From a checkpoint of a small transformer trained on Wikipedia.
Architecture: rotary positions, untied embeddings, attention and MLP in parallel.
Training: a variant of Muon for these matrices, 177M tokens.
MLP neurons of a small language model. Each row is named by its layer, matrix (up: input weights) and neuron, and shows model dimensions 0-159. Each number is 500 + 25 x the weight over its row's rms, rounded and kept within 0 to 999. Numbers have three digits each.
A block is one neuron, or neurons of one layer that tend to fire together. After each block is what it responds to, as a language model described it from the Wikipedia text at the highest values.

L10.up9:455459478500489491547497509491506496529452516509499540543512526446471461461538480513494512531506501557531511526473470478514477507456517487469476510529515518521497527518498481494468474507462517506499532515481521459530541511480502533522525543519500526504521519525498502522493510528445502516507463501503496465499488473509521492505488486516514529470490498495394498516481523478561453533494454469486518501506497494488511474507554508494494523511489472507503474518500493494480511500514474
L10.up49:520451511537501499484493515513488494522503512519491495482490482498505496518457501510496465562500462523556488511485487522481497507473455536525469542496507480535530478483508478499487452497521540477511516506473540488475490483502492547477497494516487492509466464540479511526517492498478458524515528503473506493498495455486480502494465470524497485527484531466497531511470536517545445562492508531542491540530520503477516474485505508511547518535453420489502519508480522509515497501531473
L10.up164:495485525512500477503483455532496477496560499485470547485530516493485479491430496486462498521515530516516475493521527480532538487531479515513477491487494459482531470494497490525492496474512539507501497499445492503469493493497485513521496506489562511505495527540506536493497524483530498511548524523521459494510488517469459506497462525539502471463484555458483481520489505516515507489488480490510449470493527555491533541492520471496490559514474505530493516517475535438494472470484509
L10.up226:527479498497501497493481505462489484425537485509455539493447490494495539513506489543488503474521482522544457508467482487505520536477508504491506501496466512552508499493519522475519481491524513473515504487458525547537522483464518529520491532476489516495531483509451533480489488487528515480534496480529460524493472489525500520547472497544499495496489455476496483501530517543493491512512492516465533488506480485469468510473455509500447516562532479485526500485518500466547462489484479
L10.up260:525524480499501506502513491485482532514523515427471509501488500488487490491519525466509467499521479493459478474538525507509500478534522509537482488552507512491510506486508469479457504515523493502506485515500474500497468489496536542474510502569515518498509517505446505494523539503548535476470553498500497504517472534475483444498534495500496529460501471454475453498499483502519487487535505446507492454520488502550512510548515479536461515507521502500534468518469521505507500536561535
L10.up317:520453482529565502459509539462487516520444546560536549524481470490504533518472512518476524457531488523494501525497491512500501506488522506504500521501520462500487474470505479479504451478454528520542487507464517450494469519565521516495509505525463496520505506525489530480501510515539524513446493512525475460507490496535481497477484497507486525537486497491509500466459532537502496504471484467481463509510506473503478496514494495515557523509478493528499491495488479515519472455479482
L10.up417:552508462496469507482465554495480555499514544514511473469529434505474530510513482507533490514559481527496522550496465507518494509514521473524506517475472486554496504502505490485498494492475515489502495496500482485541487531496514504527519505556505498498519483511489553525463500555510520517539512512461533516484456500472492487539516463506480491461521482493473463515460481537488509481456502474454484483480545497493523528513474495512493493515504469523493476457509472516526481507471536
L10.up531:506502526531464458452464496503475458483515494495516550494466460481482490504480512501520487446529515511497515488477501522571489530515552487497487502502454474523495507478490527478475483496536512503549495503454504504523530523507527505534519485473488513538516548484505512508490509503483499497560540506482503481489499488488520532494507520472496510528475493449440465464479503529558456512510445497509452472486521473473497525477473498479479536492553495483497503490485497497529497519519500
The apostrophe marking possession right after a name or noun, as in Parker's, parish's, women's, Baus' 1855, plus scattered unrelated word pieces.

L10.up118:505499505546464509516528501512481506470522495476455487564533471514514525490470495488463500522516464472490509466500471473496465532507471490494520485511507503533512526482480454517464433497543479489519521505479475504492534479488494515437473514516492448530506503482532511473516499567512485474490488503453478485474501499531493552503527534552518507475497511540519465517484525517458496509489502487521492475539513515485508486471495508523465492475545521512479506508505521484555540512458494
L10.up156:466489526517519503493472520511452486511501503484527552476510479477478532545465496527506512496483457489500487486496455497493482527498506542566470515526535515510552445528466474514494472539512461518518532541492478515529497500518495506485477532536513490528531451491497467523487503505517508511549528535486518499513507518510484502475477503474514493515495500477493511508520511496472507542496421507505508484447485499476532491492495545524520511514570477500490512451451499494522506521473508
L10.up274:462467514467494566529555507529501468491465497459474484533481504521533525510446480535468528510501485495537474452473452469497514473484476548480528486548505505488489505510484505474478503541467487529527488479468531523523485465479482527479487490514510431482500497528515462489511503515498476473499490523460443518510513474506486505527568509502491526466483514522456491494478476504485512501505526512521485479481519511503453479506504501537525497518533541500478512506524506484479522513497486
L10.up294:477496539517498519489526491507504504554456490486503493554505483485509483513509501470466524510512484513490509484479466530479537503525493511527464476513531566517520511552483485472477516558522518524502448485522516453497536506507523515519471550552551455496491498487518509520465507452517473506488533500528508478479510519513521507520488572476485518496489488499499509481512482482502533501493505491428509486475519471493486513478501518464467490507453495541462505515534503505509507454469514
L10.up374:447525503526489498479506510510497509473483490433449491533530473514502503492497505498489504521490505497492496477521485504484513517493494552508537535500516525464526454482494440476452493507499516475499491527505450522512543494484518477515489521529487500476507534483475463496472492535525487502521522497502482476466531484508480541508551498523516567482548452504497507486546478513482561511467546486487522495484486464494491497515512521525466492486484432531490505485521535483509489512485445
L10.up443:472514462498476526504533493490507497481527478439454478490455500545527529545474487489450522520507482527575510491516527498516498509500481508490495495514528518508528501510474474466514522510485545532526496514500469523513496477513506506522510506507504496498485478485460500528480505554543506525545495480510529496464464481514497492490477496496532495496510503451451508504462509528533528485528564463519497500516507472484530515454515509503470487497502456467479476488550507485467466445499462
L10.up524:461503478498512536563507509499502492539470533460436487480467493499472513505471528476453496464510563502541487500486481533526498488510457546489502500522514564454491502501484540479505461531511487470497545485503518504495482509486529514517532497523523511485520527502526491458452508503522474505494502494484462497513474482532494521452523507547516454487507514512502506464513514513543495570516523468526494466487511523500475492505488500519488491542496487472494511517505507484544506451509485
L10.up587:506491498483497520518555491509504501489515540431457482505513492523509531476462465485483494508478537547472490503487468524505529490500506563526480514486512481512488480452535476482506517464462511509553532533472520495497511576530479492516511522530487544515475529514465517519539495483531540504488507505476467505479516487502494450491529494496495524527462511490506463485544494504536533503512466509468508522500505497534471503527528524500502516468469531490475517479505436499511510464531508
Short first pieces of a word split into several tokens, mostly a lone "t" (t-ense, t-ones, t-arget), also c, con, non, per.

L5.up76:504468528559495491489480543520496510477511485484489538503459482485482503510519512491483480498448515491489525477521543513498492483473559480451473496489476504487497504551505514479476463494540509543512540497493520489488527523531481508488513471462456486517482543473522513482465491451526499461577524461499539494521480479512493488485546552494523469509505530510447491510494520493521554510482513517519505498551453502511481494491505499512522505501499499440510502503506504522511519508511448
L5.up123:521496496473544506465480547512498484479489491518438524480518490449489472508505510495476475500485528469470508510490493456468468481459528492495521500538500510502537504482494511503507504508486499506481513479492498471532499504524524537486511504520519475512502488533508550504525516549529503504477464545514495483478528477474513528524500526523489469502454510488473512482462530529475473472479484514480520481468466500469525594486493410537524496526509456501467532533487519514495495490504475
L5.up220:495488508509525485504505518486480537476519477539512487512568490530510479508470491536510511498504502536500549511543478476472531471521500537520517487479482472495495523494498462495501517501500520501562476528496516493517475499495442579453484469506465488467500489480443509474507505508534532514476519464459539484480484547473498525544531535521495525514541480488488518521491463553496488486495490523464520499482533521523502493551472471475531495493488472477464524495505481487492501472478505
L5.up247:561512447539505511493510481497518469529503512487487473515480457465482498519473485494480513507487463511535508519507533490469570524516531533515532532499480490467474477501519484508504478532524534484515511477500490515494501529500515486516517516493467511456537514455456519492522471509533495503529462470503525519458544482499453512517465511483510533487488499476518521508515549501516461470552503515507470497494496479465505510481525469447516456530506480499543444519499489492491453509502464
L5.up449:493488474489497537483452486510505491518487511510449478505469461459480466532481517573480516481485500491511545496489526498499508519495495495537492476507493466544470497523521522477490514495545512481486482477512544471491527549511509465481457488466508499492494484516490498464471516489561490504535496486478534568505435466482510524530534526497554543531521519474501509503505495501478496491490518524461501519468499524496516514525494473521504458509540487531510484442474490520527468504486494
L5.up504:525495480523535527491464521490505488492503479485489486499512463501486498512519486488513513528494503501472500509511515499513533481517507503568475559493500508500531485463527481489491469496482574482509485495484519537487483483503503517513460529504444532466490454463489462512536505546494506471479512552510509457514499486532464474495488502492486488513476469458492481473495515537535507483519485500493513473508514490527505523534518495502520520511486457496499429523597471538457514525471485
L5.up513:491488518468555507528450556506500529497503470479472504500471520511478458461480540523513489505513511521511507514518509452508533518499462468508465501533462482502481532468520466490482482509500516527535484500525486511541499510448518540542483465470490496522544508498517486460496528460512468478522486504502433474482490492479520500477433526528507478489521495505473474493495468526537489480491450518489512520508492507510491514497514460492485496526479446499561504521459459497485484516501490
L5.up517:465526511526500485512501498459475521530487469471513533592529487460465495487455459482520489492557519504555526499530519498533490509496490494468502524504460502525434498471506545482515469485470488503516511512482491459494508475492497534499522534502506548485490510459522497496515508488520499509543504490456526503529514489513493526496519500528474514523506489503505509481515494510544502494494516506486435458499529486533536521490488486456471503527494524475503511532494517496575490466471493
The apostrophe of possessive 's right after a name or noun (Tokyo's, America's, Men's), plus the s itself and possessives like his, its.

L2.up150:498527464474520485455497454511516473465478468459534552500488474486459535481480508488508498537474511526493489486525469489509499543516517529497495499497522532467516500521528468498498503549467486522534523517545498493520463522513520502499502528525507523498483524501509442535483471501528494535517529532427482492523498478507512492511521534509475532520513476533492489508518478486536490496533466468475488483486519555507496513508501512512503478461500495566492538463500500489483485466543435
First piece of a word split into several tokens, mostly common verbs and nouns like dec(ision), rece(iving), ob(tained), ad(vertising), t(akes), plus surname starts like Ram(say).

L2.up468:532499499505517463480499507524503474496476572491530491466474516463477506494485497480527531522512474513450513515493464482462530587487530485488512509471486483487475518533504485484523501491481534506494503551522483495518476515541536515483492512482467474507488495456530468508530490531568484520497464484496480498490514498505479466558508538530495485521545505477485485501537527494519507473498511489511467487522481525460502531513489508518437475534482455512493521496512453533503472492526484
Closing equals signs (==, ===, ====) that end wiki section headings like History, Early life, Iwo Jima, and more weakly closing quotes after quoted titles or names.

L10.up36:464490475542534521486494497515480503526451507481463497544487510459512484505504465486462538520504505541487474515467519529507474541495523521495489519487522513462485460487509522512465535493493514496490517485536501526449452484512483481470515542462506492448459439542510482482506534503482497487507534514482475485498526523510494480463495509568471509488495534518480522513511477471460504512529482498557477511491498443455503501468486487490458481482491478492453503480493490525508502521483462
L10.up148:544508535499523501487499515486481499476461515487513478583493452511548466496502470527432504484497522489515488495502499496510491503484467524505511451550548507526493515496449501488524513485496502506485510493524485520515508494486483458436493496495488509466493482541546481500496489534494467522498488475502468496547510546472504470495530517518495463482490489518485539507497531483511508495508536503487518482564494505433520533485514546457481511464484514497502487507521479472555511467521487
L10.up227:524483482489554520503537473520536505484490471489457510517520497495512498448506500573515501503531501490521511525540513494491536508501502478514523538558465494530518513507495531464520497519534496512517482510516503524474482485474499502455498521493500541463514497520474522482506522510436481468505513477523493518484498524491507469527541475484469504506462518486469523491496502416474492532550494535475470506476497481456508552494496484446510511486459513509515509511559494514514540502526497
L10.up389:477458512511570459519498491534503504494554484477500505478488509496508479521516510503500482477497497466481487507464528450466517482489496536499468525525514519509512498522493519497490548500488510498459503482492529502462532472496532512547499514514528494495524488529485481479496498525517484530487493476528496457515501491516508486496496538505514512483541533525462492545501497464458481501486543536494485513519465459465492558468550520511561510538506522556535512511556548513533520530506499
L10.up457:568513487530535535500503494554483505500482520523494502465507507513508481494467465497481510465534521552502452513527524503520529515489499526498504548507497502526513512528490510494461489444527503474451483536487490505454483485478457504523463452469441501512478521517515504503517503480515511530516489492521408528518533472483527513558509524481487526511485496507456518491490508455532463502482497521491495511525523526485469540494534507464470475507478501497487484516490502476510525486500482
L10.up550:527487485509510482512497491498491520512471503520486499603492464485502453531529500494458473455548520509499501477519518479539503504533451546508497465527501489522509521471466529498510508479496464543534467520482486470492509537506468480487490506503504462507458503497525518500484491502505503490519509492527524500482519495520504518513488487531443569460518475495508475473487536469533502516457530495524474526516479472455545501513478516483492485462471500482474514516554490532504500469518519
L10.up594:527528507503493509463504498468500507493590505482522509499476471484557492542527472496468507508522486510519510519507481502488506486489553490474507545470485513536512538471501546498477489493502530503450479490495496517482504453505489493488484497529503480452498512494504478482504541498470480492490454516500527469527498509513501484450485509529501517493498423483515461537495517464529475471538545514498471493532534489461533521521509472498491468528509477457484518546520527498469468481493540
L10.up620:528503505489519515503530501530441489511502509496479524491494528524493501540474470519481510464487503472485504514486492532502547521514524472468507541508519510521496534515496513487527507475490494475514441513469500484446513522500474515493481497470553511490501499575512455475480530516542501501515535483494472499527494481541494495504480560523515540523516515478502524508509490532475491465520509465471473505476535499484430493486539458535465507483454496479510488501553443494488524515530507
Short word-piece tokens inside proper names split into several pieces, such as people, places and species, e.g. Réunion, Pelahatchie, Copenhagen.

L10.up146:480470483435504493511491506508497503442519486483491532488482488459501518512454485513472504501521537483497504551507483506523491474456526509501525492474571455513507523498521493567457532551482506508525516487496458514482481525484511532477498482493463512515495454464508480531473528508496541515517515521552467504494467530510487542528489506508484501474494471488484508487457502498447466478487486502514488491478491540508518498536527487495523466537450481467523493500493545502518508515455499
L10.up204:481478466477506515485514500511513486479488528488484507490499544526487539543510528516481558498509532492505483546512457506516496519473477501572462477527521460460525492480544528487497515515498477499512479481474500531517535505498446479501505479485565496456514455491474472528538486512527522492536519505524492481489510510477504506519467488477472525464541544495503510543517475539540470484490500521473472498522453476494505495508460499500526530444526501506492506524524487547496531522489512
L10.up211:485495472495521527471518478502487525495503511449475497506455490490509501538512513537529548511514489415512504514509463502487494506489473528495466505511518470467456496512469545496534498508540485503505465486455495509498528496481488551517495529506483482536495483491464498464523509528502492479485465456520502469567549496492534494498545503468539494537471529486496521510542514498492511489474513539502482518455499503518468488515492434510505479530486474525511510534532491537505498453529506
L10.up288:469506504513470495536513522470519464487515468510473515551502504483479516480493554485434500501501507507478467508507462540499490514486469456495515468533472506483485476522504537512511502494536509567497481485499498506482497509490506525549518458444516523506488489517517476508489526508530528478493525507533502495473533537478502505503485486500496514497464523479487495531511472545496473519512522460503512442468517456534498495536470497528513524510501477601517480549481530492527506499520510
L10.up335:469532494520510482465480518457513502514542454487492499472500485509495507518490495545501510464493467462501523504500464505532517547481461511475457511496498504482510517498473492517476529494505506530548512511516466480498511508466519519505459500504571478482514482472542499491552475524525482474496442514513505482492481484484484484492492489504486443510497482436497507513552505552521476499484525494476517496484490499478518525545528538514491500525464528472506566531520548511523543473525518
L10.up341:507541506513526490536480528502516499524498496449469464561499535477487501461494486471508489461495525465534515507555468519515506530482492554459475521502515465503514544508506547524505498514468449538502513526469482500505490487462531541483507534500465445556496481469502510516494512523468477456499476479506512504523491504496527468515537488531483471519469495478478506472493468513479506466503477541475499479465487502508461483526542501475481475487477484477513502480479515551501513475528482
L10.up464:491479483506512503500522525537522522511513487527491489460499508474467504454521520525489492454510527520528472516499462507547510489475502511520492513542506531497514504507542543480483496473558498516540468550473454506525509471520480496475503436538542476518492496484487523499482514463505515488549482460532483511507476495471501516517512548495472531497490494531541492522517493501485457513497485502477468467486478497489509491510499471583505498497483491543496517499465516514519487531564445
L10.up528:471501471492492489516535526489474499486521474496474545485503504528469500462492519498474500526523475468476479512528497517548506507433509506553466506464551520534502468514470548468490509536504498518529500507498491427514473457476537520499506489507498501493486476482484544502534484492500495473523505525527507505460490498476486528552494515511506504490479497485538501491516506526511498484499507507427532511476502487478470546540547484492524479533516470510476513472467544506537537472542507
Hyphens, dashes, slashes and opening quotation marks placed between or right before words, as in All-League, Ritz-Carlton, "Lighters", Pama–Nyungan.

L2.up502:491488506552501496482498539478491483471478475507454510511490497484474495527535545566513495492458493492551471541478500486496531483464494512499414509495540476506485537478507540491495505507511496548524495489525491482468504536478524503511500504472559484534472440467499464489486493519514511512504520516517503491488515494447478519481461499509529464513515507471455474529482471495488488517539545513494530518501516493461503500550476451510505523492470520500510515525496544515514519475510517
Quotation marks and apostrophes (possessive 's, O'Neill) plus footnote opening brackets, as in Women's, "Kiss in Songs", [update], [1].

L2.up48:500500470503493477494549545467433508488498473512508501523499483477559499510477483489472476516530504514551556528487486456492501500472513536522473518514519534514471493462496500507479487491535531558513544541495487489513491503453496506484507533506501484511514506483442539476512489530537494471556491472479493490471461506526495518452523546490477535538513497524480507487511523485505528526510489537514475462522511507537493509524487469497514493486458494495468460504510506449506530491474478
Final word-piece that completes a multi-token word or name, such as ce in France and Commerce, ity in vicinity, h in Juncalinho and Ahmed.

L5.up29:549456487461547485535479501521477509469480490519501509543551497454485503473524458516505508571566535487510533516529482471477546496506473523491521479486514505544510481478502524490508515513497476469495508514492496472484517506507527519485482478495491494482472463528501507458503523533559527500495511471489512491472500553488502525439488500555489470490504491516524471517531522527501479477507485520483506507448507476509551483503465515506517473497479505512480519483531454541466490495509510
L5.up43:516532491528482482462503487521474490521526479504500537470545517533479544478538496474472510504546470497513501556475513482483476492500493509440488489499472541461474497520478489516501506484498496475495501517497485510474453489525518503424498551472519504470505489499508533484550531525544465493471472522496440504500509515501493457505507520490521528500505479522415506558512506544476502485541530490473494503470530490522535498508498512502486502539530490518482507491501518546500492509488506
L5.up98:504479492486497524524517522472517479513471462515516525568529497496483467533469521531502477505467514513500511489536467476468496546494506475482513523483534497486467475511487521508527510493512529536472511515492533515531535479501518590491546480496519472466524527489523517518534503504493515501475531464480466488552538486511507510500494473494494502509482509495459511490495486494470500466507489598494497449496464473530536537473494464528522498492475507494485467542508493495487480482519467
L5.up252:506475518513481508458516515488472496475561488499463483508497506504436511524468501486427503513487524479523488481513492538502461509522562498463516493491477503491476484511489470487527557511487504520527506494501486498504511519464529598465501495459519517499528463517506475508509525500498472527475516523515450475482504494460524508520498536462520493524479526507457494525534476522485478484547524532502529467509521470558478474522506476528491539498486510514503490513480480507523504511506480
L5.up275:498501531536489491497511476532496495495518531527446499533499511471496493501533543475494499489536505474468485510527484464525522495509489519493510510463468478498519512532529495518474480513495495526455507495496487505517502517484497584519486470486515493544487516510485455515519513507524442504508526443511485486451525468514491501525527535485511510520491517482506452504495530465526526503526514481536540519540507513558453585487499486491504505523446483505525469486519457514492503471470520
L5.up320:541492492479505521524508529512488481522522490503455517487473499453491488493500497487496491541527506488511496567503505471494520533509548505496523479466522530485474487513493509502521472531497470475517491492453523457544519497535460529465490524534513463491437541539516485540477453547534511484462529476484465487492533507487494517521481506507470496487490476528493495514442500510548470494496498575534504523485487498488521471551499497520510506493493519505475514530480519512524446484505493
L5.up553:516490485494492523527487540484499501508502483537514477491522505511463543492464485496455522525512530437499468507504431532462522490500489486538501451474499515500443458488501493502510469509487547517491492485495467493508525485513546512508481461485472508506509486527521463501513473476477444473486544485506469461494503541486524486463518492536486518492466531540519523459487486580498488505531492506538497519534499472480526492500496477532514533506474486487514500523508485500520518433488506
L5.up597:448476515483481484469493555490494495524509485501537428501498496465532527508492538493508507466482514463512469497482500497508487481525527494491478479503485448520510512515534546493492506488523494515497509516497509490536526498564484505483515437486514557521503456507513484516474493523506490482494501471499515560536506475508473501491516497454482478485500515511451471420481504505540496524528493519472475487489488470506494518525511459496511542442457517503499449535493510482488473522507481
Fires on the token just before new content begins: opening quotes before song titles in track-listing table cells ("Lullaby"), newlines after == section headings ==, and early word-piece letters (Sc-r-ivener).